config.yaml
num_hidden_layers: 18
hidden_size: 160
num_attention_heads: 2
num_key_value_heads: 1
head_dim: 64
intermediate_size: 640
vocab_size: 4096
hidden_act: "gelu"
norm: "layernorm"
norm_place: "pre"
norm_eps: 1e-05
positions: "learned"
qk_norm: false
attn_scale: 0.125
bias: "none"
tie_word_embeddings: false
parallel_block: false
init: "normal"
init_std_qkv: 0.0184
init_std_o: 0.0184
init_std_up: 0.0184
init_std_down: 0.0184
optimizer: "adamw"
learning_rate: 0.0025
beta1: 0.9
beta2: 0.98
weight_decay: 0.046
lr_head: 0.00737
max_grad_norm: 1.0
warmup_steps: 316
schedule: "wsd"
decay_fraction: 0.452
decay_shape: "linear"
final_lr_fraction: 0.0
batch_tokens: 32768
max_seq_len: 256
doc_mask: true
train_tokens: 235000000
max_steps: 7172
dataset: "wikipedia_en"
MLP neurons of a small language model. Each row is named by its layer, matrix (up: input weights) and neuron, and shows model dimensions 32-159. Each number is 500 + 25 x the weight over its row's rms, rounded and kept within 0 to 999. Numbers have three digits each.
After each neuron's rows, "fires on" lists the tokens most often at its 100 highest values on Wikipedia text that the model never trained on. A number after a token or word is its count.

L11.up562:492465518481478500458502503543506474566491541538477463493500547503484533507491489484548461524501512547480495486490494491543520506536514474471479501487510502523477487510473534513518463521537512512527518474482503530484558495506475482477444510431485524520498550462518466487516530506493508500542509473438488497514559502541529481504489502496505514549511531486483518482493523458477497498500
fires on: "e" 56, "p" 14, "ol" 4

L3.up294:493517511452502505480512500520442459504492526543515517541509517440503535539492457514548504478498449481465505530502482502484508535581515504505439493512475495472521520482526522477512479492487506493485492464489489482488501517506528498489517466538490521514501527497535522524526475519500503551452501489458548545501529483480512452512490468563463470518497521516498473470488471511496488507515
fires on: "ement" 31, "ology" 15, "ation" 9, " rather" 8, "ization" 7

L14.up71:510506500490484525490484498490490489529488489468505540495492558484538519493478453513492473516495476479469504517471476514516543515534521513481473503521471502501468486550509494495449506470476494483527493463490512523530489502510536518513476458495471516477529495517507508495560460490518528498536503474501530516498537456533483506484498490522486488495503533510442550503525455485489496449537
fires on: "l" 19, "el" 17, "r" 13, "D" 4, "eh" 4, ":" 4

L9.up391:502519514487519504547511486457526488465472467555480519533476474470506533523502476507490487484483485483472493450526473495496506514544511473546516441464510481477513514506512533500479484536511545531506471488490492526482517500532526472491444520488469505491528549554463502533549509464499501457479491482514531476539464488546482476505476502548473483468498494494480523531515496546505533466534
fires on: "u" 28, "ar" 8, "iz" 7, " Mar" 6, "o" 5, "os" 4

L12.up383:523500500514509518467496505504483467491492509467489476516524493518487540525559528529465530499506470501508476479485489493483503514477590516526480467511423479484490502507501537491500492503549427492499501479512558495512524462443517500504496480512515493475542499518523505504506502500502521482535456550488493462511471510531506487493499478497537518549522503520503508520516475482481447497473
fires on: " |" 23, " c" 13, "%" 13, "8" 6, "7" 5, "9" 5

L5.up283:456513469515514523499513497536463503499562513490469490485512517489495523511494531519520460512549478445472499453515454471501489505475541492529505489490491490519509469524525511505475492557514517513520486520483489494569489472464466497495467485490525528504470497506547489464530520507493541517505471551504490492491516490519493488487483521558511501490487529479545480526488506510487474471480
fires on: "ag" 16, "ur" 11, "ord" 8, "erm" 7, "m" 5, "gr" 4

L6.up238:474511461472510541494511508456496490492510473495487502488516508510509506529525516548476503506487516527483498452465497456529510528458502494519475457513517504508458521510513469549492434499523488531525488485518519524487528484551541533449493524472497482489500510500473507538529453486469493455497512538482510475552523531513482477501504488536496518490488501460494527547501507484476525556493
fires on: " =" 42, " is" 37, " was" 14

L9.up485:503525522516509512500515529504477474528521494499525555498524529468479523474512519534478494539460525465499518491457469484488529553567493520514465474543494489529512483513517473502478499472532452533525446526479504539507543483472534521505482501515465464486467491499494499491526471526508519541495472472487486526474562498468508501488499516490522520557497499513427490508481505506486479463490
fires on: "ing" 17, " |" 13, "es" 10, "e" 9, "ence" 7, "ent" 7

L6.up165:456525481456499505494467512462519475472501491501531477540445503522554522483479476488514483519524496492489495502519544458460520505490494493480535525521490468530461482489501522556520499487552468492500473497475508502480490495512498493506498539479520501527478494516528516484514490461512510468547492519471439513452503511496477529483507508513473527445548547463517528474484509510507435563536
fires on: " has" 50, " According" 5, "ording" 4

L14.up450:480498493463466497493527564486495504504489515496523446534500526500515512492501508523506488439496502511485465465553494506527518524473472485525528515531485514493493492510498503517515488488485526490453510486494531560526507484474493509526522485474510451465450526488519497517502481511495529524538478496492502460540496508550526490524487452481450516543513526505459510529530463485501501466495
fires on: "ish" 17, "ian" 13, "h" 10, "an" 9, "le" 7, " l" 6

L12.up21:475508459496518492531463488531518516497494521485448473491508519511519503478512516481484474495510513494517490491526458468534498486504527492489493501454483483504488501540490486480456500502531487524515539481490529525529468453509482445526470519472504487453513542486495516497487504508508530470564517516503471475550522509578514499507455497511500510465531534458521549547495467521488507532556
fires on: "===" 15, "==" 14, " ===" 13, "r" 5, "rat" 5, "\n" 5

L11.up631:457485512510514490503493469500478534540543510448441522491499528481466493536529525526468500512523507479491489485487504435502503535464483489516530466520477485518488497505499468506501446518509497520519481458500489542523524501551546513469515498476524508485431500489480515518508429506484499497498494504445514524505487502505484474524463517531480528546502520493500505517497511520481536473493
fires on: " =" 42, " of" 15, " is" 6, "a" 4, "x" 4, "oc" 4

L4.up7:486494449499542524507514511495507532505530504539500458484505511505511505478476517480482497524509511521479474486529483529531541508503489493534556516475486499530449462475510504502496509528487499469536469518506520471513519485494496483484501527480455505472491482562457469483477467489493502490511509531525454476512512522531507457483473475501508524542507459514482502478505500494526524512485
fires on: " began" 19, " started" 11, " curr" 10, " promot" 9, " player" 8

L10.up100:494488482505534517520502491494494495474525491524528485556536533506515488464489537511552492480531491490445463495517510528547522459484482539503500493504523529453496490487526474513526493476462474504543533517544508517549527463455480515496495515482501495505476523529538563469496472487471520508437489518495541493510512483488509492506477490498486508536483524480436445499521491485488512518523
fires on: "im" 20, "al" 10, "g" 10, "ud" 9, "u" 8, "ph" 5

L10.up230:453484527509477507531500483527500477525513528504505508526547531515529505438461534490523477527517469551452495472510462519533488489556517492504496517510477493475486514523521512506482488470512512497527542494532499528509456485473493485538480469458518564516518510492532487495527513490511487541491544517513493497523519531550482532522497492504477447506480539486445484490466502471485517522552
fires on: "u" 19, "i" 17, "c" 11, "ol" 6, "ul" 6

L6.up284:515498462514503483498492521548490527472519491492495522533509505500506477441455534521512501535505540502535543499499492480507501521534499509490489478478500471507468482482495494507464448544437457479517486489488492516490492523550481517460500523483486514510510514477470501516490475541495486511507475503442497517566535544469544450489458479507491455504493516473501489503529498519502518514536
fires on: " Department" 14, " called" 11, "og" 8, "ig" 7, " Min" 6, " using" 5

L10.up433:469548503528547514491510493527524440439466520493459504522530497504485470485500530544504535468571528487467493508485529486526499501477522518511519509512511527510497477515492521530482507500468491505503498499536539524492506529466496513465483532491503500528473551524512539481497509498474468495521493507518433527502504476496520497502473504476494473539496521515462483479521492513485474572493
fires on: " dis" 18, "as" 11, "an" 7, "im" 7, "is" 6, "al" 5

L8.up407:534479496451498506504514506443495525485520492467480460495506517504479520482487480514468515510501513498486490513531486519523514532519500504502492471508503473502457533486511488517485438534474512515516472510519559496484546499503523501460532522499487504552472492507493519504506455492488516482520478510490483427577481476523470455463482496532486501546507526490500555522486496500495503552464
fires on: " =" 34, "8" 7, " His" 6, " –" 4, ":" 4

L10.up46:448505529494525528515502484520462468493473489493479532494517516488507522478495510532500519490511478508512470461485516498507472503468474526553499512493511519487472499547513546532522500507530491524553461502498554521523491519483486505504501482514524523520508510545503480441507533501491500500501461498445511505494488487518465493460515490486550528524499491480431467472508531518488465518533
fires on: "d" 29, "red" 7, "ass" 7, "ed" 6, "ess" 6, "hest" 4

L12.up226:538508513510498502476533541467459488498526496481497484489492478487517570458475510484518507474486566487459481458474520472489509483547506509518513506515486487508534496503502463551473459469504483486472517516531503516501502517473471489496538505526508496447479522475545512472503440497503503554498469502514490444544519476545513486545518486561504523510502473512506480526518503493479484524468
fires on: "ic" 17, "an" 10, "h" 9, "if" 9, "ph" 7

L10.up127:547523502452480543446487510492466508514493481525491505557512516521517482510486516458510507499459471497469481515509489512524495491501494486499570513530458530518500514504492502542484455507518524530479463476458524481454504482441501476493509492494485507466529524461492484524506469489530480502505535476474491536501558514505491519492508544508480528486485505499470500506512543497494490506496
fires on: " |" 66

L11.up632:512502515518548528506491502531502480449501529469504475508506480467468488448483483485519466517554503548502483499497461524498499516491492489508497518476478507492500502578495497472497499513511493513521545495541488522514513493487437466497480477465525525508507550468528486511532477458489470474522486513499491527540462469557518503476498460482549473493540463506475540503490489510487478478549
fires on: "el" 20, "l" 14, " and" 14, "we" 9, "c" 6, "-1" 5

L11.up168:460486512485471509474498530489542511530495512494448475554504528542476506476508522508512472510510519481482456514509456520487473471513523499539494511555516498535491493495525496455504532502468496519486488483552495503472467463486488484535493536458492554478500506512527504537488474503482504548509508517464488502521552489536536509461486492487488522547520487436502536522472516478478497465478
fires on: "or" 31, "qu" 13, "–0" 10, "ro" 9, "p" 9, "–2" 4

L14.up263:513492460508527513526532494457477450462497471516505508513492499458459504483511488510500457527507481487526456499490533533519479519535485557524513499508482516509531484530503495488484510501479482475540491500524491540560499487500510483475479475461501519510515493514530449530548458453489483537521494482504524477527500485530497495518496453554525520508508530505453501507521452510459503493498
fires on: "l" 21, "r" 19, "for" 7, "re" 7

L3.up187:484484527505524490495499503542476526491505505511540499516447468500545522463498520519520492518456519485505523472503497511510462514507495517476524468488506520517518487529516506530467460485464506501478490486490484531478485526553518498523517502526486502499453522463526505469495513457501505492452511484461522518548495486512496531481471523486504501422533521470483536499481545549497467492577
fires on: "ative" 19, " Name" 9, " though" 8, " making" 7, "ation" 7, "ending" 6

L2.up406:518499449474525531478522516521465495460545533516520499523509542460475512511488531481540470510497512491466513500510489539524491528496484504490499472521518512541496496520510464492453457511525514513509464490478543515493509497499500482454500461511503520475476530486506527529506479491444528494530524545485473460519534472513457473494508529534509523477533485501466506528479482544495439495515
fires on: "=" 22, " the" 15, " to" 14, "osed" 7, " centur" 5, "ology" 5

L10.up261:503528423495499508473561519472450475481518500478464499478513535466480538486491527532499483486507472496490506487495474514516470516508516488541488475482503493556475556488519525536523494490487482507517489497469546531513498487517507486508518493468475507477497509506475514507527473475459513491517490531493485452500538505471542519445468545482489500474475475468494516524530516503490489486477
fires on: " the" 49, " M" 6, "=" 6, " appointed" 4, " described" 4

L14.up417:445492486489538522494521534509482493469503485501512490488543510490477516474497547501540503472520482478491484506469493511565489524488492512538519482466495510524485438494512477486496491507468486489545475463509500486491491504481470524460482513529488489490504528528469484524513557499495457528516503512494513494493513475532506461501526470546530531507528478449479480533536495499474464485520
fires on: "\n" 30, " D" 11, "cl" 9, "p" 9, "atter" 6, " P" 4

L3.up546:532563537512486534523484510473492523491463510502505487534481556501486491517509519510480478519487499526453505516504510497488469456491505499489486495489467482517534468521542500506503444516519497530473486452485548514562513531520475499484475453461503481484506511497488553507484541523479502511517472515505485473524499526495511466499524520522493516505516541543439492437449492477501451491516
fires on: "ics" 38, "ences" 17, "raw" 8, "iction" 7, "ze" 5, "ters" 4

L2.up534:492519470505518507522496488537463490442539536529467516524495516519496466487533474506470488519528518503510461491465516491504541425471457479477506495551524475526501473501474450517480489516530531509509491466488551475512520491545506523479492499469462527470476494513466502492469462505499539490548519525508484489540500516500516499505525500508476554462557522494496498475483535521513512486481
fires on: "stru" 21, " pract" 13, " app" 11, "ched" 8, " art" 8, " influ" 8

L5.up472:479488510509521511528487525523480458553509564527509507515547519503468545477525481499519477476481500512525499494533499471502548493470498484462515519505492513485482479488538512484491432535544495499500492476495542551504497551499496499526450491469482531510528546523497580471501483480485476483506511524471474494513525523523452506496495535507461499526517510496479519475473544490495496466490
fires on: "e" 25, "te" 18, "ra" 8, "co" 6, "ie" 4, "pe" 4

L12.up176:527509464511479492457500511488503489510518509469500472496527502524530526474468487490517517526477495450434516500539520496543543508553551503468524496525471470490480485499518481501515473485504489554501456524486521500496534526486467521509471532549486462465520495495518514509540513521520509537550492504484452515509557514501492497489494506462507530461469529493477540512497522484477442507499
fires on: " |" 51

L2.up397:535508486501521501547500492493497507494483477504519460514553448526457485519523483501497468485495535520517475542510500542530466487467532474513543490520475535522515502525514574455496514466522543510466481468475505514493535467497529496523498503534500504500513514456519509512498476501493470519464528463470507480561492481521467439529478526496525491456492466502459527488500504526496503485462
fires on: " total" 23, " ele" 15, " con" 12, "hen" 8, "ld" 7, "ough" 5

L14.up280:525558465471484509475534509503505521492515460456499490495520513512514495463521519503496514530529488480430474496490459469523518541463451513493479458504540489517497495504475486538476473480563462496512503494510464547492500510516475531510499472482496476543514487487484520527517536509483505471515516494485484496528497502517536506509460541503501529528536479516533508516523517522475512517502
fires on: "cl" 15, "el" 10, "l" 8, ":" 6, "ard" 6, "art" 6

L5.up278:489484496483453493485376511494511526510497459521513489473511494521521508510501542522482525518471489484502503486500516484476519501507491511505501499506442494501541498479431500487492500468489495505519521503500486480482484499492503506498510492510497465494486482483503458495494525532597501510511486498496509494507483519498544511516492414486517497513493507510497477492496505508534515508517
fires on: "|" 31, " (" 10, " In" 8, "%" 6, ")." 4

L10.up518:537486468503518504518497472501475490477519478545491484530516512468476494505482561493515537470525469535483507484527483498550479487471544523544483486512465445503471510481540453546499510517521507516497501488498489473514532548439491486500450508508483513448519498502493481476498465505510519524520514489495509488492513509541503503528490525475563496505469553515485510537515503519489455473476
fires on: " |" 31, " from" 24, " were" 9, " with" 4

L5.up467:520498464501512490500491498446461506510474493498493481508507506511495518570506484494490510506513524527446485562472508522499516478508508504515478521513518497487470516478524513478499484501517545541503520546514524481468496525483560531500454466480451508522525498556507482499524493500481473475471541480489534505461522515507472483505503488535488527486491492472522475494470520493499487512499
fires on: "man" 37, "amp" 10, " publ" 5, "t" 4, "on" 4

L3.up149:487549488474479499505451489472522520525484520486518530528475501517524490497471491486491474515527524473487533493510537464492447554518477476472498488455502504511524520516523518546493490498470474497496448424478477525493476465479506510523489493506494497503574503461532537504496484501511503506478470507471484513487496494486466480499506536491497499469523500503514540502501496514526464538562
fires on: " has" 20, " Sch" 13, " short" 8, " wrote" 7, " close" 6

L11.up233:462526499494528509517491511489503483447522488504498472467499477497469477504491526493475482516532533546495460475448490477496524495488464490495478485506505500517468513520497507515515504488500504525496519466514454514543525512501474485471508479502474503531506554522516505491533525417496525516472557529433520504526556499491522527495489514507531538508551462560509499472447507480495452502508
fires on: "l" 22, "c" 21, " by" 12, " by:" 7, "anc" 5

L4.up465:495544498494523516501486502511530508495498492478514485518497465494459478464505504552542496534534485478509498466495482476485507489479483497505530500495515523514529487507500479533431478529477465468540482497493501484483504519543427543449458505514507525514455542501520506511482515520525500476554496520492504478518495552522493483513483459536518528491525502512430511537491510494510522501524
fires on: " general" 20, " By" 10, "%" 10, " those" 7, ".00" 6

L3.up555:529527455506529504498511526472464453510495503498510500473474532487505514509488511518502491521506492534444479477517480516575474487519547505520485473502487508535484495504520527500523455503507468487502494485476504510490470468508525514485500477476460513463497505522500487505541489481484545483485521549492512455504514490495509515499475488483505508508510528499485519537525515522486485475434
fires on: " been" 20, " were" 14, " are" 12, "rug" 6, " |" 6, " remained" 6

L2.up573:479493487507555514521494483503508499438529509534449522519504504493482491536552479526519494503573513523498482465460532494501516463483518515510494469512508490493481507522489508496497464499498485511472519514511519473507499478552524547513475486509554526510423500535553489463488484509450505430502489539508480481508463511475539487510525490520491521505543484486471497485450493530503522518487
fires on: "ording" 13, " pract" 13, "ethod" 13, " Jan" 7, "stru" 6

L9.up255:488518451496526533491501498452484474493534540518552518555514532514526501515513514504503492529478460518473495520514488512540516489505508478483469487462499496501507520470508473475520514500484527514531531484492545491452535507511444481446505472513473546499490531501522482493489502481490529469525517496510481528500521512479468503517518490476513517501509475563442515510513530490490496486552
fires on: "\n" 60, "and" 19, "os" 9, "il" 5

L11.up398:554480476506472498534495522502505492489476467454518497520478477491501535460521495494523533525502458470503507463504500513550514498525527483523467514512479525513557482547528518458479502518532490526528455507497489557537473466527503510480497494491474479504498530541500498477529516503526517489511497495500483496564487478530469493495488512524481493503435483460503532473515524476489473518501
fires on: " |" 27, "eat" 6, "af" 6, " South" 5, "ver" 4, "ac" 4

L10.up557:455482480500534500505499499524534420465528530546500443528485522475491489536508510526569518473503458544485478469492500507497506526532488455507530463461499495516448511519499494485463493511523456493486528495502480503511537515481486505502485502512510492512504553467499486512543496450507511529495522499503468495488516524490537500516476517488474495507509535447535547530501504524497467506492
fires on: "o" 28, "ric" 8, "ro" 7, " ad" 5, " le" 5, "c" 5

L10.up573:508543482492517511522518518443481529516485496467501527484525503459489519481463535512463500538571497516503500487523443496473479504527525522501459490473474481536475500522515492478456513550476475498538509507511480469479530490507483485460492515509491521487517548504559447473520491472484527493494561493497485515547488491527515523468530477506539462484536493488485486494487487494489487503534
fires on: " because" 15, "s," 13, " due" 11, "," 9, "ains" 4, "-" 4

L2.up556:505474518494503524494486509503483495480486502467485518539462490506456513541541466513485534482524522499464500495465497469500513498499537484509506493472500532507483508522504522514515445530514544497502488505520542453501542490484555484493462494481491496545468533513505477487525489478517537431530478492489575502484470482506536431469527545483495529467537512488547500500478478454506474524511
fires on: " along" 16, " followed" 10, " described" 10, " bel" 9, " there" 9, " although" 8

L11.up468:467481503495517506483499478462469489536514493489544493493503540457493521528489484498488455530510500514513500444539462491552519443507519500534517505502468463534488489481472546543487499541482523523518460500476481521498526481507483512494479493451523529478497471506533525515493493486491499490593550471505484507523504530517506467499507487502494495508493540527482483533502484483494492446484
fires on: " of" 20, "p" 14, " a" 13, " A" 11, "|" 5

L4.up408:515487518467532494532514512483543501528477536507510477530518547468454492492501492551500506476509498502493493462485512506487508499483500463483495501492490449521499493494514438501501505495534496489512496494493481476498506463476528538522477510466508495540503549522517506446484503509496476490523495504519507438485490550552484520475496462530500488482496500538469530518469554502508495504419
fires on: "e" 18, "ch" 14, "in" 9, "ve" 8, " '" 8

L8.up38:506505494457483513452519530512480531524508496469473488507514513496478518490496559573496543524463530478509495507525462518478528540544536568508487502509499505483455478515493503482511503492556499487502521477509512474505512475491508483512534490470491495458495492532537489472506471519456515499484480517504450488521517467530501474513464498523557548513505508489486566549557485515494457505486
fires on: " but" 15, "ing" 11, " While" 8, " As" 7, " c" 6, " Turn" 5

L14.up509:532509471507503528498504486493471506486496526521512496505516484483482516489478486522514462507526465498484480507487485478571466536508537539507524480512450509462502499529520480575481507496499510474523472488471520510531560511470534525492505518479524511519504517534509475508525556487493470500479505481491507506507498503514570486515468496489518469490497542519502501515479465478476565460494
fires on: " M" 60, " from" 6, " n" 5

L10.up62:529485520486499530536478551509527501486528486521497481531526532467499515489505547562537492522536485465472493463514460512502494491503514558531496486448484486503440474483514486499466482507532508535536484490503530512539541531477479477492467507473471493486536492546472478522514502454498515469464480506501485484531514528501523495488534484493520502497538553457480493521538496487482479532525
fires on: " G" 19, " F" 16, "i" 11, " D" 8, " C" 7, " V" 6

L4.up198:501537489472521511546495518496490480493474483499479499475509544506515491519506551547500500520481521526475504526530453512495484503455518557548491483490474495562473487543544487540475521533524508476522455508483519498471462489469508524504478486537478497502466533517498479521501477502493538516483514556478497471527504526479525508473518529515500496513497494468485506464489464515491507544566
fires on: "ions" 23, "als" 15, "els" 13, "ers" 9, "ents" 7

L3.up335:459467512483512536509512486487496475507461539443529467498519518420497520463498531521520495493498479507523475510495455522565524532514535542499494507449483476514499494525512515513531548502503476470489530500514560547511495506528477507472485484473538485506498514519514513522495551511519485497519488499478479475493521451504465494469511501483508494506509503505467498502504471530482497492501
fires on: "l" 16, "al" 15, "ed" 10, "'s" 10, "hest" 10, " ft" 6

L14.up268:522505486511533516505513511444490474521503486496512519510531572449498510509470495536531488510531475492487478490481449516522480557499499512504488466491494500506529517520520478502497503472449530512505514499519517527520523510484464483455443487510518499495546513491477490504524484469508539518530497510531466473507537524483511458509506444538544498499499515492466512491478473508477477467540
fires on: "d" 31, "r" 15, "en" 7, "ad" 6, "m" 5, "el" 5

L14.up377:524505467495484543523484518518484521458490480488521500503503504512494493494509473518498527556509488469442505499476506422495478529513496519475489461468478498483511516516530478554510448512509547501529484530503524539500495488487459536495489525458501506497485533519487511521533503503553486471513495506468514471527535528494480474534490416505501523494531477483491504542490490492492512530485
fires on: " M" 32, " B" 12, " L" 8, "ul" 7, " Be" 5, "ang" 4

L3.up413:550486494471526497498497486484500535518468481476440508509487512509469511514502517516496509512523541534501492535479469477479501522424487465556440487542515459538511500498511519487521464527512509515541502492516489514537497516509487496476484495429527541497526523483512461482502450480486498535468468511520507466523493529517460531502501513529516526522515515513530554493453522488500509507492
fires on: "out" 20, " off" 17, "ograph" 9, "ander" 9, "te" 6, "bur" 5

L2.up228:452450485463516523476490466509495475519519499497476518522511519475499528500528515505483520502503499494530498466474508465492513498440494454494464486490484518494502487563539472542485507495508537489504462444471493518508508531506489562462510552503522535492514516486464497491525492473471496493495496505478444530529520519503465501513427521527506540531476481488497518559479479530488493488476
fires on: " is" 23, " by" 21, " \"" 20, " was" 18

L14.up250:464554469511494519548515499498468518433488457493484476494546471470504523507526497493501521511542505526444567511510468495549507501490483517506484490457534514529496513497528479543469451491514474500487507490503513511518545484532541502443530499498494457536481476541445481500546527493469490503520520525546515482476529490512508495486545506528501512492509495478515472532487483516479518496511
fires on: "\n" 35, "m" 15, " H" 9, " M" 7, " P" 5, " J" 4

L10.up454:526514455518489504478509539525478494540538515477488498481538496478459559545510561515502527494492497479471478490465474479537483461481488531550535513492519496498516495499521471548504487524544423513496485506514563517546455492500519516526532477492494500458501476540500517470504482518514512470468460523519509470483495502511519483506482504463495505506491510475525480490448488546474481497471
fires on: "ut" 24, "2" 12, "7" 9, "8" 8, "6" 7, "1" 7

L8.up422:507476445478503487475506510519488499499499531516461479540471534479516507511455470496523494457497480512436448500558478455540551479456474502532499520513508506518486471505488508477511531516510541521506525547464506497481534534491499465496471526429461531484517497524494504476487506550517557526528527547512474460492539497496521514541514523508499507510477522499474478476484489484489510468508
fires on: "ul" 19, "ard" 8, "p" 8, "iv" 8, "ic" 5, "arg" 4

L12.up570:513496491485529493483509496475534461433471495500501557533534486497540493505543479494506485488477483468501470453532527494500499496509505470505479461504502482539520514484495575453489450508492498520560503463495537499524534486532514508493464501503503506525491513528488507483586501468495538472536518542484524475508549492501499457492443503525491496484500498517451475478546501508499492499511
fires on: "d" 20, " Mar" 13, "am" 10, "and" 9, "os" 5, " Se" 4

L12.up323:484498497487482505494522483446472524480477519498511450474499514445549506460499493519472490541509488464522503458503485499492492517487560532533487516486493502513509491495494491550522462521522519494506501544527481459528490494488486488492543501473504499481498467484537486526534467485480490505535497569472495482506493482491562524469483485482553481526489520507499488540514502481478505433486
fires on: " more" 41, " most" 7, " co" 6, "l" 5, "est" 4, " less" 4

L5.up332:541481466530505537526498520514505506493509511504499509526506502529541517514510486483462517487494469504453516546467502518506517530468479474495507486505487495497512472489519501501522464510492529524482517481493494463515526508492471515494463504481471502531481520521498520539509505533474486445464590498467491516512509563462481461525511517511501500465506567464539484502439476528502467518469
fires on: "p" 16, "t" 8, " \\" 8, "on" 7, "um" 6, "\\" 6

L11.up621:539511481488531495512522468545487514489514466482511458484519500489482530499527487514507517468500489506500499519466498445544482507483515534487480492489503487566488461490494507495513493468522495485530535551465508554492502485492473529438485519450485465490496523482476525502525531501492548480539525533479483481500537533489549485503446513493484491498530488481503514471495503501484421518486
fires on: "1" 16, "el" 10, "5" 10, "ad" 9, "l" 9, "or" 6

L12.up262:455485500510519507532515504526500521515541557489468497544477480502474520443503504464562456491555511496486455478484488500501533486526539494498516484501482508475498466534543513534498486498523498484491484508524504491490511438452542467500504536499495532520486528506545486494498478496470478507473484496477474502478501457458526461475495475515489458503469514450497526518537518492477500512489
fires on: "p" 35, "b" 8, "or" 7, "ol" 5

L8.up560:535522509491493537472526479510474480504520548501488502519523476469519536529518486540487483524456508472463498488480483492515490509521534496518486436507500508522486497533529508523498499552501504478512516490447523480503475516470504495509500500519481537481512546562511538559484471498467535483506460530508515454504547502476483540542505494538501503518480479495509485509505480545489420465513
fires on: " |" 19, "os" 17, "is" 8, "ens" 6, "as" 5, " bas" 4

L10.up613:490487428492501514483505490510438478541519523460446549481495486484526537516543510520537479508516484522518473472474481470491509514472517457523515466511512496480456497537521465512479478493519485527487474496493487523550445491488503533452497500503517524547501495509503517531497480492477474486492530542471546495553503507479510483491479499542513526512518485445506555547519488500474529509497
fires on: " is" 30, " a" 20, " was" 13, " =" 13, "m" 4, " of" 4

L6.up65:465505470479523504483503518494465519485517498512531491552469507509564516455447452493506488511446501501492514522494520477459510506523484505492563515510518502520500467481484502536528505493522504488494476495488449521489510516589499500481508532512482520493470509485515516510504474445492531528482504521457523502536492487495500526495466480518502502426531502444493509447508514506502485546540
fires on: " position" 19, " Name" 9, "let" 8, " though" 7, " number" 6, " what" 5

L3.up524:533517461501497503506496489489470487501513523489485494519525492527465545466499494475531512480514477510440505461507520501559496477510576510502523483520487547441499490531506487490496552485489447489483466486539529479485501481473485539488536496499512543429524533504542489488497536510504539479508506530539468526523513465495488471479469511471499516498506504491457494487528485543455454508482
fires on: "ip" 14, "ab" 11, " born" 9, "ography==" 7, "ib" 6, "ad" 6

L4.up256:538542506462479492511505497463508453527503517472498514510547518509489528551465502519493540512451525525486508512509471508556575492504525515454523530504505500487472477521519526536498477496462519499514478504508552525457526490505504526508484479478489504474509481475464518567478444539512504507479533503457509498519503558506480512468468499488485477518456505535491482489473477504506493497482
fires on: "ov" 28, "ad" 17, "j" 13, "az" 7, "ić" 6

L4.up129:511539476498476527446502469498493462459522497481467517543527500502465518493508519487492517564525470479484487485512490492503527453519522485528501478509485528502501489545501523482453477510455464515552513483538494509533475465459492494502483434455514502483500496508538491474519503526479534484520510513492448491503502460534472520503494471514516536479504488512490477556518493482486466482438
fires on: "ab" 21, "v" 12, "ap" 9, "ann" 7, "mb" 6, "ag" 5

L14.up302:504530481532483529484529445517471470505582494478465552491503471508466487520501506539492518557483497495524506494510467509471486458486520464503534514482459503508474497544531495516498531476542487520505475500533528495527496490454509498470502509484481464469504502530564482494516509468482510512513507463487515512469515504491499487526482505539521520493516546490498519468467513454477485503466
fires on: " gu" 14, "c" 14, "il" 10, "emb" 8, " f" 5

L8.up497:540489514492528490535499494478528450491518517510474522533548582494501502453501516482495546508513484485514487539518480495506465520510530471509443516542481500495507501525506536527477493498520479516496488432453507510496532453554482519482458502509462526527519503511468522527484524501487519444539519502484524496512521523499488516489488484499441513493508504488442520500536490484497525525530
fires on: "\"" 27, " America" 12, " Player" 6, " Company" 6

L9.up202:443494512530508549512504521487492514496471517457493508513550506525508485518500529512516504485503531484476470499437501519524486566485510478462536503476509515467453501517511499518528459507523464514502459495534470509557498507527489510500508498472505474504482544528503486505508504472469485517492498447494518498504474484544492479470463492518530452490475473504510487503487511502487489544484
fires on: "ly" 21, "et" 11, "th" 11, "ason" 4, " first" 4

L3.up245:468463510502480499540500475515492464488473521490492508514520505471512528527510522542488512489462478516494457466471545481507481522536503477491470482499500528534504494498486433503450498504518520473478529499499539495447490485534523504506444488510464462502536539526500518526532498508502498521484515514507492445525510520537548494504470486503455495532493481508472498462490485498493467548464
fires on: "E" 12, "io" 12, "R" 9, " (200" 7, " ===" 6, " Center" 5

L6.up47:504552510475519495527495557486544520489476505511532479548519555519477487481456519509494493523523496493455522499526466509481489546488553527535490521494490481508507510515524475484487528501491471504545461474514526491505488484499476501496485457491455522505502527505522495504488474510497560523492529504464522474543468525499507514471550502461504492517488505464484514441467461508488521528496
fires on: "ies" 26, "s," 14, "ers" 8, "ions" 7, "ances" 6

L11.up420:537489525493502524498495536485529499495487509533474491508481472457542496433519564479529505537486488463509479486491450521524508464507557501491484453525509478519501530520505448464466516527521497496538480504479489476535451441494505479473507527524489507486515550510477497492518536516503494483517550497498477443510476535505567480498514490519519452483499501502480511475462505465492504491523
fires on: " |" 46, "-" 7, "alk" 4

L10.up312:522498499493498480467495495494448504487528474484508543554528520502493545498518531475495569541524478449452482506450432503524492500515495533475507466519494455499542508492512525482494467491509455471498457507479546488523513513498505503474492474497508528484551518538482511502475489528497503456461459503520509497553501461514493497498486515544524528505508503508460497529506500520496491546490
fires on: "ap" 22, "ess" 20, "\"" 8, "7" 4, "ik" 4, "6" 4

L12.up527:519485464476520522483468533519481520498510516520484484531510537519493504484457520498508483539487516517479480527505495470523510540515547473515505506504455462537507481505466482486510486507582478490506419520488519512533508491473509481472490518454505521517506507496506494509480446496495518486563503497478447485486531483517519485524534510484472470485488498522507544512477468492500489504453
fires on: "ing" 21, "e" 14, "ain" 9, "ed" 6, "\n" 6